config.yaml
hidden_size: 256
num_key_value_heads: 4
intermediate_size: 704
positions: "rope"
attn_scale: 0.125
parallel_block: false
init_std_down: 0.0
lr_mult_o: 2.0
max_seq_len: 128
doc_mask: true
MLP neurons of a small language model. Each row is named by its layer, matrix (gate and up: input weights) and neuron, and shows model dimensions 96-191. Each number is 500 + 50 x the weight over its row's rms, rounded and kept within 0 to 999. Numbers have three digits each. A neuron's up and down rows have the sign that makes its largest values positive.
Before each neuron's rows, "fires after" lists the tokens most often just before its 100 highest values on Wikipedia text that the model never trained on.

fires after: " |", "|", ":", ";", "\n"
L9.gate104:602591541401477523532491406494512556597559459475543503485583500459546423493496519433507658489507603488512534519454445526491525430474522485564530485572476505477602510532476521538578514592409588482473495536519432593501515412573475523456431559479473467530563540435546473454500467443548452493
L9.up104:541561491429565557429556421536503482529473497554553508523485512562527527566471448500578563463523538521544507599493385483541440478544596584525506528559471492505546435501479594507505545524432571556493502580526523410437569571505446508507423529583480524422526463482554548442542505526486555539

fires after: " (", "-", " \"", "=", ":", "\n\n"
L2.gate285:497522500472485428468455446517404440488532473448489563397410442553477402552487484492448407489469447570550439431497457409469557462469465445467536485544567490550406431428489401495502494527562540413492458546502475484474505468449530540469429435421464529430504451541580480420515539441486439496
L2.up285:424495447502452412503500507575464454501621505442547444464581599511419464482503495445528455405464510478472417588408400540470542478557594502477454444477569518474515533481566438498531529523417588592559469434523555604458563409542507482519456504534514557489509510533440574517574516539528457495

fires after: "\n\n", " \"", "\n", "=", " (", "-"
L9.gate645:483477558442384483515429484476546495535507464465473473579583449499531521524552555540541569427425451475461516496469548470380492419525508529651440481514560567467481562463532559472593492551547478473507555472484464541467521476487529484528530474530527413531494480547559413467473528460509488554
L9.up645:468496516444602475529476553463407544449466507546552627517495499477520457483527420571552505538505478501577434500528542499559488502481558572414455506509479499522470523457507389483452468483553525477474487368530485524542545556582538472521469384472438509494577561434472451543357522552441409554

fires after: ".", "  ", " Team", " ."
L7.gate313:513462541404532480549528457495518457393583494489448425468477432598553459491451495392490443495501489523441514599482497553487496547498428535540465569522460589500428485494483509463513453458489464457441476525420558486482421465492377458450461434496504523476579441519506393529536438417555591518
L7.up313:497449556561513455486448521582474438544523408429496530433441437474481472519489535526467492458604525579474467484479374519491433525458499571533377447505513444500530445468517486513498534516448585486417469555480399451404459530524583459375505471433554575522415370506566481521496474441459467438

fires after: ".", " .", "m", " k"
L5.gate221:546491451467457489541487569447559501517556471542584480493407418523492549532490487528570520441486446438459466497499421512447559442429456538543383479494563548456436550459438513539520457484475494498475490476508473445588526474512476522479539407466404533469509556484555551515569469488480386484
L5.up221:491501419439477562492464402521575399460541551425457553430459502458497492430477418510509533605516552533413478515416478529482511493454432580547522500508585496544431534471559393546519534514496588510535474484549542475494469468508513440541507445517452579432480523513550487552505482462574491482

fires after: "-", "\n", " ("
L3.gate338:441497420474476503548468493478527528551577508488434515420592578465546433452489452553557412476520552487533468455505440383460489547410526523501471487541552471531542469442472515489511493470507467541470423604537497511406471447417462504548530489515509492537462451561504464584505536581500492548
L3.up338:552464435498549441424505488442556505565528576432447466438414563459471537464434506527443527495498505392494446543533456480503452513486515513488516529538529496509459528519535588482481462496479471467534582563446485602516459522502488478399453456500512525519388552510448514512422407531562533451

fires after: "\n", ")"
L6.gate75:477450509510449485394531452539547466438595447529582526494492483446495518422424518538440443526564511499492513461404457481428406447516433631561573565532575511558512605529482515543507488492445486588458580494450491436456456472559500520400548505425383484562470456479535481537493473487515534534
L6.up75:453566495637513544477493439442417534441555530506519576528486460551531516530489467499451457560584396590565548502462462537455611597484506549500460553536511475527461533434474550470472507502565416477541458495493463453580505489475555474485599557499500585476564533482489522491500559442417570561

fires after: "-", "\n\n", " (", "=", ".", "th"
L5.gate688:442485496472512412478562500476500524494500501500440531415426462446527511439385462457457534464451503562476472553468585496497439443485508505520484496483540562427485487507432478493507492411502502435500488491474485650499419449535601509434460436569573488476462552491488453502483483481463507357
L5.up688:459503518445498399525540457439443455412436520556487447425507505569537554436469481410398444408574494486534462597414420492503524506471539479479466592570507627580558496542564556582462569497573493487530476568454430470435490465545474453479452450568517500382498555549472439588505542497528508516

fires after: "\n", " |", " 1", " 6", " 7"
L10.gate173:464498491485515431456448570480503558510495424473445482473401503463500480530495470367492411503537461507466468579492531485547464437425501448453546557529490488503472530502529609450475464472426594396514489521431470580548470425478493465517537527538458437502368437470491475469431474450474471514
L10.up173:399570463465444504555517536498466517485529511469575488490533520437526363451486510497582498488532478526511551516514516498462563431483433500557495433486488507502474464498479391494479492467523490437512506381539497553531515444473434500424489489492533529474475589488515596569511473414506610496

fires after: "\n\n", " as", "=", " released", ".", " born"
L3.gate464:479462518490641445447491488496588557542502477532501519471505529434609430532434538472548506443527463534453451491493539512433490483428497562532527524538559479471564408553517516558566538539458377536428548589463482552498484511519544460542412454485512414517482554426539396433488499511495576550
L3.up464:526520450572537570564519473504563572519480538557518470498524541385456482572524526595583514573450543419513470481590516455525525516486518415474498494469560469506474464645470559594608489505415504435547526497477432631533513478504587439441446484530415517486556517524432477477494442487532425570

fires after: "=", " =", " information", "Club"
L7.gate83:475551460461512527550477455530474470543524511482510545435475529557558492441503391523520379594637559556385473422516563519544469536472444499507517454531533474473610483541559415487583617448549475509469507500554498498545461488436586519494589515426600463483553528516482467545420529472496492434
L7.up83:527488549487458612627482446530506473489507475533492428469527508471564384548475350485415453479519566502384465548514455468466518581513490455506442461434514493447462469516511529565515534431513415514495576491498470540515545507531489486514490513454525511445556464588467438411455520453447480515

fires after: "\n\n", "\n", " Di", "-"
L7.gate460:506429333560494546477449576422568494510624461507549479539521463427443573566499541428498576468479447577468487481500513596578409427548544577559416482442563500456419546466508552507530459515477438455485553516438400581501385493541546509566427416528461500499442463492492522496447556430420547509
L7.up460:530556525537504435470551497415501598442497583486509554514469440499491506517537415546459526555528549569527467504628558504387506493487522437490394503440526493460443412496539526510445537516576511429477464456624522459560567512503477552502530441487498489503525508440464501497517441428516439463

fires after: "|", "-"
L10.gate207:574500511501572433518519502472444505416463447515553450500469555522445559510534420533519536603553556428523512556488580584525471480568462521553412466582506461542528497567449529485401518419631519503496522498499498529434586492554533476449373496583535526521489456549448602525507469535593522479
L10.up207:501482460498512478431448481516540542374467524521557526496490455490472540558465500454525570574480592462534477431467436485513478480431385516547495465588445419484483532450561504485498438529517539520467546568553507461571457569434563427480509496565529435507524511584477505518521504515582487495

fires after: " (", "-", " \"", "\n\n", "\n", "="
L2.gate662:579374527410540417493464520493590497498500484555557509471535526531447453553447496535522558371507487502444555492529502474463425492467425480444498518406603563494580559527530446539586544465477516515448402499524549531521443499455595486484457478428480449495552474540545477502416467522505578538
L2.up662:616493487480517545431462459526548511470567481594501590535459505494500381498549469549548513474600455570509506513519515383529552478447490508423467523470520515495636535503523446577529546520471427538548420543453502521471498439488488522454534465468413543566579484495597439429459474469449440520

fires after: "\n", ",", " (", " |", " the", ":"
L10.gate75:531591470523427452514505467491552507569542412464535520465544514497516388532550525435540568522491546409613540471500559493473450541479458478563469441495488574567595599489515463467492482546532521512553551568530472612490472463421585519586443470503526433412491477510490415573472366456596574515
L10.up75:415490464494550511522475388479518452485450507524423518521467499492564406454551494514526509590595448515479505484579545500519465578520533513511479391478436421475541497541481505514549402514535579563573495530489443629412456486516464471499520498501533455550500485432481544522533496568439434466

fires after: "\n\n", "-", ")", " status"
L5.gate646:514436489488475498542510456455442474442467420495434440486443569453378458507490444497537408520456457516478423472498578543587454450553522439483351558522540554495523420522537519513543523493560515470560530476460515466570482530546534464564522460500502585642516519411496545607586423466506504568
L5.up646:400497560466512502521517552528487531414516540463467414534553545590407494529512460439536451550551459477538482516539518516529373489423568491480377426428457465510496547509502439567505506377537555454507486533512502396541478551503566475509434403493497526605481475513436499437486530389403557479

fires after: "-", "|", "\n", ":", " \"", "\n\n"
L10.gate435:498481463519486481550491557451533511366498532471532505510543545416521533474484544450507516428562482452521473446523498538438516538481518486502550415573565438496567536610540463511479455491501546515437480538539433480463501493526527560413444477605457524464383476495518522503567527565444556380
L10.up435:442519493511547469516550510631407519530590473539470487493500427549443507535498501495542515527464584561501481438448476462486542385493471597555445453603469538447572489460403552629455417518483487544454498535531442498466466467525566453511445502443545515547532505463555470395452597466518471500

fires after: "|", " |", "\n", ":", " (", " +"
L9.gate594:446519469481518525441522486566523578522440533478523566498516583484504516497492470424536516520532466586611492549541479434561479456449536476489521507553492560556636511523500478541570513378482532533484493604620432604498538420466540477493453556498453458515460514554525501454383392480484483526
L9.up594:554493551500516509409486508470421479604398514340465537538471492468525441515533449463540553548601523484440531548586482531407480438574591504514417475496477484484426541521479575567585466578518489554424550474520502508482398471536529495475554548479493490517532532550445550628451454431487566562

fires after: "=", "\n\n"
L7.gate65:489478511569522454463482454476529587494481456512459563484554553527549574534502485525501506479489490451432512563505534484543481550527510517461418395457469456405538458552541500527500569517561637427499542501495393477545417550519705498400548545508533556507441480563464492468511475508486477437
L7.up65:463547551460431525609474494536561496461445529480547427487460488492566516443529540470424517490515530507526468531435406628559512443543490545488502492567455556500498545423439436557420532538445589529560620589514475567479453452490594431427486530526483525582486517545467507564518499533480510490

fires after: ".", "=", "\""
L7.gate665:488516514478522414530451511489553489460576473470459441607439536541449474504515468432493537462471610368401558497455521470523526446495558531460432558496561648433514534444423575468541589409516460474496403591473493523446472502533603473460470431476522481477547481573513438450542480494516546485
L7.up665:525507471493481524520532437560492457496438532423433523490454436544553387414561478451539463437447538504400530531529478517528514482523468452573479562433466495385480463478403563535515604552606412498515418478517495498501443501517599478457470495545583626548487531471523529454522520400505516536

fires after: "-"
L3.gate676:553409503545509539499554562495572538480459488587426435410461556436587507471508519463517561467554592483491507505416447524483453476455510465564422536538457498459462492530492505582493504496478411465552514538410494541535573548429473472552546594422452493492465466541562521568485587562506560440
L3.up676:476443551480513470481520506496463463499620522505454450437539547495497532426592515367476491436564466486488487560486561427586491577598529478451546527531487469463514533556529505543456531523472467545530502528426559494542448538577492458558466498494511490480472565558536595568457471560476533459

fires after: " |", " (", "-", " \"", "–", "\n"
L3.gate442:434562492559531434566445489465479497475577456484558480493561498586538470546531453496494563411495453524513422499461454442401580466580474503536505475467507548435450462510598446353564444470538456459484582519564466552446524486581561466442541498457408554429526500502493433505554442474465576465
L3.up442:446504547504527494478520525453459528504497491548541486545477575485553547611554519489453598482490459373541544446435519523568574466541560490460596615488463483499629532469554428543489577488462553482437541500447524556480565509433540446523476591527499505418443568520498455574566486478609498418

fires after: "\n\n", "\n", "ography", "=", "s"
L3.gate431:462475420611446519546487472441455529482486486519466499480461496546506468502493390482524530529505504651522521441591563611502532464519425597547484543515538533542458381487443515470406532539540532434376517529474558502422473500470448564572478498539492494549541467583553528554484528471461555453
L3.up431:525527522561560606500488535395508590472542491438488467460464497513447447563518575453475403471499558478517532496515596478511461557514458454522466384439513482498411437449525520547515477448521631481519497453521516492462457498471538533550502461557504560485562455568465530438524502460480628439

fires after: "\n", "-", " |", "|", " ("
L10.gate239:433467431482474387495521487474511484554529518526528521469554523562543377516531438502501433521503528492494469622500510418470485515461518437624546535581431527534496512439485542418478477533477519505496457575423590582560512441538507505494505604527521493562536486519543435575536457393607502507
L10.up239:482520443515540566547446456581503476501477514493558507480484542421495491552493493408497536504578504506433510454481551529378496464447511421527528542578513507475535473523517468437510452485491514456498546507484421578566499508480466445509528553424539476445602503582419578553470469506619425520

fires after: "=", "\n", "-", "."
L7.gate109:461541431386540562520498435566489473458557422575559448472595490479547480520455547474471574514483488466555577603457523354486543516528527502462434419462505521461485545533483480402580478509448438481541583543490504576397516480534466522444475365502467559476541544573491454444529501553535499539
L7.up109:591534520546469509508495433453589471446565548513481444480499452405448459458502453485569525463460526458467559536518443510424524466506493402431433529498505487409473500442476400476523559477574505450598547459565461576469549524607460379511545526492515526518535496441480415464422493457477450532

fires after: " |", ".", " (", " –", ":"
L6.gate51:596589562531515470490513453506512538617617546529402385451566490522479499467497477461557557560527474456511489526476364480441451488521402492437526413500441484546481546516496576504489412532417442480457512462440426446539517529512503422501480554487538501467552446471496417548470463469513563529
L6.up51:467535540461510428502566469491454398496512518506545519503449448436571545519469452488502537412490519517631563543516598447542520479478506496534461581479540567442486478532575518630508498469442490519450558495421532464474546504575510472409554540496386486442521493418499527460526472436480523498

fires after: " |", " =", "-", "g", ")"
L2.gate337:578535493547528532476551485585535525524533412412558490529516524431547464509473523535510516474493497600562418506570514543383450530512536573419423514447527540553512473493478495413419533553377543418474470551518607449557426464502563517427571518543518454530515466469442507535515507551519468518
L2.up337:489564469580500481498515479472532533404490372480475514530473495553494549519597532462472425458515521571570423551475405477496572442479622504447562476561571452501538472467538510550400479571580396503461494411593525547474563500432522493449516532572524544562540432414412537557547475461492386462

fires after: "\n\n", "-", " Ha", "="
L3.gate71:449474447502468529528588484425409573439501520508511482515522403426491477517500502537456519496409546493548549499428506474493559502569452506499555468543483454384497443559493535523543566482524598442523522503469562445518446487449521417506414465536522515469589471534517366509541526531509504533
L3.up71:517539407436552536535458462443392508511507557404496597546448539496515549463507443564552462359482514466481513495484482484454501517525483500437591573425533550540502481533529459496517481514534569504527563504565416562475519430591521496457510500573439523474483619451470479483500502523445434382

fires after: "-", "De"
L3.gate380:562529448474492482496560520437550552480555538543475482526509526487461469510548457425556552415512521492517592557496460452573429479485450527522482510551610536545586547465519510567491562472521532465573607493480489540473451510494544508520544486537519441454491447580533628606537555498484483462
L3.up380:380504534521530558564558430528637512559599456494504544480542491536524554485562490481513448501524512481527507537423409474504594557529503485528649431509552529472470583525433517522510493421496504518559421482559512467547436579556482552514427479550452415479465480540500569529540505468518442510

fires after: " |", " =", ","
L2.gate24:525587474516471499443530471556404500486549519500534484502487560428577580558518333508446445522536530448575465464595476516508563522514511432523468430569500588454470513577466504489456549449532475445494496503514580391513433537464557517432548532451453452595475464537541518484427561490423494518
L2.up24:508496524603453517552535460382527453536487515472478538501530552510472519507497429573486556450529446482441532538457433492398519467506570475422496484527480526483526554571483574599679482535529526443499547418474467418504494440449513526399470567529479507463468460514551337592541536474542480508

fires after: "=", " ="
L7.gate239:452483555503487584581456482496394571472441489486380524434470520477428540427471512466437503467524562485569438538472481501612426492516427401478473591429512593435385448500489471516515490468525494513507584555508479516488492517590504486513482513574517516529556422524564527495495470457512539508
L7.up239:413440515471462539539527520527544587456548551544475437393550547512516490532515468516576460494485493493451505538482573503534493462521422514441432407517518530578415479521496505549611535471439491492474539500485489555448415496563484606544534514480493427562431496464496531430486532579537549472

fires after: "=", "-", "\n"
L7.gate611:454437462492483498564500530460457479481547575571496579485513432430532494520464513501473464491497501534492488384552500456413506486458515443513482483531446385490485469557494476439442637657475461488515536537449539504413495437504515473508516520462382542538537537468534586515453470488408527475
L7.up611:467429491490463502536510491379457415472476608518488543489534441448485469543535454530468558571460431580498454591579520495411499560531483465399542550499537548518469541449553517459537533464511502531497461582562523412468501606531533495471580529443560519536598556477477450466463549468546525427

fires after: "\n\n", " University", " Battle", " mid"
L3.gate30:593498556503519371487448494546463505472471431522533489434475441485622519499554513476435429524479404439442537533531500573522472563442551471494545500553448479478531436503487484525369394556514480478443538446479474420486434564472542374501519552461481482513394583509438457530526549589507510494
L3.up30:516477502511526540462520492553506492553534531571469568489519539507381589591505525419487494482451487520484497501470529481520501501444406494537508494501548524550390412439522472549540563564555495421531501495592397428469445473547452454469485494545474475538493484557566478471567529405463505515

fires after: "(", ".", " (", "\n"
L9.gate435:539617487500490483518564564563531438541554450507508454468588514481453506514506529506545564432478526480511565573481516552450535462555486515512464465547495503437594467466510573441498545548523582392492552505495386520570471451484476494495499433496601510467462515530437478462513509548475560501
L9.up435:468542446400592499559441424529499415504557524493527529539567514529493541465572400451530442484477515498592448535458456513513546578444456447581475596466501479504542574437594506546519483431558514511518610548487458528534419471541466541543416481505474494537482546488478541485539575516561456489

fires after: "-", "|", " re", " (", "\n"
L2.gate376:456485515437470460472511522539477418468448612472459455448464438442431551527501505481544504479471498460608431408431466481479611495531524460532533553488535522564534542529462477492605410503430428545560483431404480569526437509453571490575553527494581481469527571581505496492496473548462461476
L2.up376:481510484614482425518496440569549463390479556545481425463459538450543420508488458554471547495370474429588558515454465465527470468398528573428542490536529434501508422512602482497479539522513555596490565562439467525501450502494546424473540501409489557430507509482504546452527472461553528410

fires after: "=", " ="
L5.gate6:472485472439504491444506451444384474559548493546391533532416533590585511425565524479551480501530475568538478533451463421488438431491466463436429538520519541514551452489504615457425516486499500574479441539511546481492448433555496506563541501578541561541461399513447488539459494488504530477
L5.up6:541527522557463498582532533459592399527483585466464506497541441419538513531488582561560546502482494563506517480454453556475513461543533464511479452507538435459472566533468520608510430537463415423568477481494500496485522535524553514428472549541465482556571558452464400459510511447514568497

fires after: ",", ")", " ."
L6.gate319:522450560527487506556478499436544499462563506539406499574431520548532485456516561565491507460381469438513579549441446529492460556558429579506485477442572502625571506538523364456420508562402499481477541510582499405477523466565492492392512408427430523574464473451543517475457414556418524487
L6.up319:476519410527539507549542591454544547646510424454452507568494525505504469442569486433455509558469555511387417455455391600447538488462397530491472485530491475505418548490535430428538411535499478496436563553506507573541554522538495549451563482444476630518525486529399517507474526421498547498

fires after: "=", " is"
L9.gate459:475504446438559615553636491493457602547607436523489570416511505453555538445587528461542520443523569553534543543448509495516530458527465428463497466507475515597548449547442459496528441457530458453521578434418522620457418434462515513492457554479427535417558517518488483494541587479463526583
L9.up459:539569441576513522457559514484514504450446634532500438430478463515553486531554516519482511562575470534536563532443460477521494610574502482422554535569458527423532532495524530598467415549471541465458625488522484450447496529566487446491478504496485459506494452541499402457432464567479484432

fires after: " the", " List", " The", " late"
L3.gate139:520433485476528568456481515473478545493480586367450545559527528481449572459427501467539492502449515527464539551426438443480569403521466452514512482408505537477539436514507485480613559497555545527499557481546404480486504501490554510490496464586479478567462553528543420504525443580515524536
L3.up139:549499497475465533500557455471456488507488532404559565569442636524431457557430442449519599503480522543526469426453509625456466491503484416503515450532512596465496400501565526450629602465559529541450537474520500520532479563442529407507485480467566451457502569533589572521532517546451479493

fires after: " (", "-", " di", ".", " \"", " ."
L3.gate159:496469484542384502517546457561530547492459452527515434516534541492559531571523395458405523425578550492533538534499513568535496321525504517505500521534546561474538486557451496479470450462471496472507543503504523479529467538527543460462512467476514467516554520477512568440463509437405355441
L3.up159:481443534448526542493468444525619485502429476478480486459537456533541548613499452489549447486526536426476413523427581531503479494515466422591526520435577469524467577473545433602602569581520537491442443518512507474521479482446555512535492451534489610468525491476424476422481509439555480513

fires after: " |", "\n\n", "|", ",", ":", " a"
L10.gate274:505547436454544597487455366488485476492470426587503463522535544539572373447460491477403461484461440564553540518474540406398439457472537473415371468579524537579492500473493489547503376496395540486442489578412541474516518541475596452426502526538549452474573448473471538516491419537527540470
L10.up274:498564521540490602432468427481445453476529526489448445467539444511495482539448502515519596485460480439438509499503605528562480484490564538492564503600488526571469466491359581442603601493433548520586433523476529529486532364533507527449416544536475471455545481508462529520422471534585543501

fires after: ".", " (", " as", " V", " is"
L3.gate100:523554507555468408567517433478453475479543544529485484493524523495472441521419519461532553433453590561503459466597489537501515486417494561478414473497487465415556514477521552469465457592572598520483573615389526486574489551501591587574462541582535535606545454416435449499498479478478506473
L3.up100:500485551460487466500613522465471534485543462566491524449432502494478491471472409482495472340505513534494488471510511507421458446481534517524445468483529564559510536541481496412535445527552616519455461602499468485512506524529533495542502512424538550491480462507467450544507591461442596543

fires after: "\n", " 3", " 2", " |", " =", " 4"
L9.gate623:493625422523497462499465489465483478519463504412561449451455556503480597460489475496481536572552492455510412530551492538465441562481441540490439455576562456510557580587474516462489549521428593504500580446517490508462581496567611504512475500407433513515522579540501497549525403511453419458
L9.up623:504565549511534534514510510487509508463471432521547588441510542435390442496510513508411503529628491586427499426544543491501438518468575443555481519535500506474412472546542479542522424519524577510489477445505463608432478534468586455564470524484446433509436539438470497447479540410413586557

fires after: " (", "-", " \"", "\n\n", "=", "–"
L2.gate397:530503511432410502537480415470442515446464462445551562483491481529565572508466457515469505561535513461512555519463472534476425514485521473492509545473610519451503442452508453436496560412500533492581543490574494554503444424472554553468547467501496578424533539538540496524538542522508470470
L2.up397:462501526400501493518500480503574479531523441484578481526458496442531552387446492528398506450514599476549470592501575518488559522456501522499431539437465472486480522543472436543467417531477571511495534531540605567471477506489631517390506398491398494501460602536460472554391549529469467470

fires after: "-", " |", "|"
L9.gate202:461447448453432539550429482435501538461550588533499477495506497422510580464529518445531471554483533458459447543469568486492489561541453444495412429478524542531447510575573491526499517557488335486499530488359586514562518554546488522487479546504517580466546482528480553526525514375471537359
L9.up202:531484571533477473480440426548598463530533437417482465513515465539554480494609538545484487467473519467520421533487497522505416455482524452462470525444475462553450498490403454540553510576563438508516473553433550450407537518547359492514471494558526431469483502567402510507538505467528529443

fires after: " the", " a", " The", " Ve"
L2.gate212:549567535436432517593553499387493384434482540553452531501443486433560554526565558484492454507518562476475477535532492535546554384501482614515460545501480449444518528579447485519459580478482515504498497453538459469428426511466540553507410488494474631569494539488517513606535532485521431538
L2.up212:518490459558481471487484465528464417636429488463509542485449560481482540522486486439505478510527517663493477517560497556487444471594458497502412552501471491531498499524496525445453630423605435516466459430529527425479412550434524395465480486425530467495475538503524521482539500480521507481

fires after: "\n\n", "=", " =", "\n", "-"
L5.gate327:495514589445447450563532516494527506530514513441487537504480584447491525451552581546484571371471590450511483551446452495557385526530497411467497441461520504461517576478485446456510460495526584514488462467426455621434455461585486539528436485511450504550487480489473502514564561561471424407
L5.up327:411519662487448547408604494560540563503573485522544476616392471516520401551564575551476524434535586497463528482442438498514450526489584449507491370500581536577451544521603534524547503490470468488507518521506568605421518468459565524456569509467569497439472571566567452531506572514520443426

fires after: "|", "-", " |", "+", " +"
L9.gate614:551472542468564459426455386495575533504544534591493513542496509477599392499513549546458440540588430493564446477568592500510384475518482510464461413487527365508589467487471469485614468574501444575410534432533475455500495457616513529419433530468448409506439429562444430465498476443457613438
L9.up614:579601456491524523488435521498578467505499488497424488403454573449502494518499469506502594485497400483481537608524520416480389476414558555570543427420456511523454582567519464586507441483432500526461464541522549538411454495599545469507430480522514486498509489445459601501443492462559498475

fires after: "-", "|"
L10.gate372:448523532487465452485421567505485446528548514549537462564438594538507504500530531512454485543570564508482543516527454560542480584473482485613446497585451476503466518446423499395518491533442566548468527443504491416556438445417412488513512479511482587442570510462468485466541437551480529495
L10.up372:470489504541510488529539535456595576489469485507509471521523534556508496501455522514560553512516450452458527487548523550553541499643590470430472496617482419522469454496500486427487431511473540510525532390492453477503475467511545464540544485455465478393462533582534461458622516537546543540

fires after: "=", " =", ")"
L7.gate12:448553515450544548500428438524523477487517487513438508487501495477433487534530471574453519507520505472550508500492473570514375559515489555555332561486406510482421429377531486510396420449544425486485563523504413489486519448564498486568485497529507474577505495509554467591529472517497657501
L7.up12:548483485415447480543462461452520463524470524486417509510497529468430468480564447503432512509497489439440525490543575510490467521448465475424498588476525499523368479498479492524435424466495394495387457537509478426465492469546588501477536543496464535511475518549504578496492474488546486482

fires after: "=", "."
L3.gate435:524560546552410483495493589562541492595474493608508485528547576509563503486473445458542521460524581530497465501499405542393511485508507511509541492521503550465564493549509565463509525492406442491485541554540594551551545513599530509566537460518463470605584535452472433491497410461476443488
L3.up435:474483433444474568633447656524482450514489490485472448423467540402645426412496445473591522450467502471419467537471499533593520487453509489521495609542496447490507529402477525570549491491431432490511497547537474520557454539522542524438594480492522547521459509491514528561471412427478524490

fires after: "=", "\n", "-", "De", "qu"
L10.gate514:408526448442485488426434489501499481529514514505480482521441512480557502590527436591482520538527571498463525458491592460490443508494456518511564496507474543544515421547492552528479490550480548524470508455548457475499412388476535429481460489407460530459527430509526560579555516545414543580
L10.up514:485558526515519510517513580546461465419534418444573438484537552464505558588495505512520542536524568525452494497533498442607456438525373559486516451426459425499547425546480466493532512449477547497495480523469478472578504430425482519373427503470479561517453373554512510437474461585480560565

fires after: "–", " to", "19", "18"
L6.gate351:482544566558471496572464575453498506481581514434473432496412485542519455420515486470566554518537450497478491545464570545459535451484498468414407449479470525496443540484539346417500537426475556491499596518432454426547431488396569534515569496530510604582518514492429552533550519425425517485
L6.up351:504550518409500484495538531568505581492444479479567521456549537629510455576503459413556512454544530531487453526569553512486517572571469507469451541525572621471529364547570466470519469462522507462473536465446512530425597567485547488579487424426451580492420497516561572546471473503559445450

fires after: " |", "|"
L9.gate112:450453498449500433435429512489573469473467557521500494512468492427533492495556475560516530486451496565513536530514534476503549544480496521540544449474466459453518581586490517499442470558458480537431450527476506481555437478555580425513392515411460500440487445509520534568539426573513588519
L9.up112:485491498623520469499475389508535496493409531445521531556510599466563401530612393466541602499461506453456504491509399450520492508482549546534462500439508487455560521486565503507460485498491408523424450439490533440495438495576576537478471543466519519512583456568516563462477553433466557497

fires after: "-", "|"
L6.gate282:475550455535454531520439482473440511493493540436550384517467470594522465467557575587493479505468641522481565552438508440545434488504488586600539413597451495472415446388470574590374532613460503437463492464437450480455451470490489466461460438471549480542510470491475608464519421549522632400
L6.up282:509522463510562540512477526425493529511521501485473442536505584462469536464496412429557552527501606425442373493492481453528501425584515488479620482542473405492526593560572499576518506451481557509533514461421452593440524543518543481437487483490571522423463605522491533477510499532458518443

fires after: "|", "-", "uc", " Episode", " 978", " Runner"
L6.gate8:512452434493531484507488447501443543565463577412474490566537448482521545507488499520455467482492470521553434423473437565535482530603475558576516530608539484571480497539385568506511540511520505497528571481494433586507482476503559518503484593525476520514495544507504456430467563521442576554
L6.up8:538504477591601457426517515489508530545479508508549458610508553502471444442521520551493558507443431462519532515516469485501454473538409560556432471422557536533436453537485578430447457580510496473520557495478443541508531479541535422417475645493440518469567557584557479508509493484546517557

fires after: " (", "-", " \"", "("
L2.gate251:556503546506530548531512463534391546474560553563496656517439607433465425540500528510511516452511532445496514539413443358460543422461555487467488451491504486533563482444480467501554582495523454472464524425447462457535607487478588541580470453501478494497404514516558491456524470508501519537
L2.up251:606572517474544418542435479518431454507524496395498486418558566560428627479542492566543559513541531440466623537518453479521536421442500508419444485493538384504504519581487537536580422473439542484534482462574540605595504432513559420445513421480531494515535549541486555477495522480476505547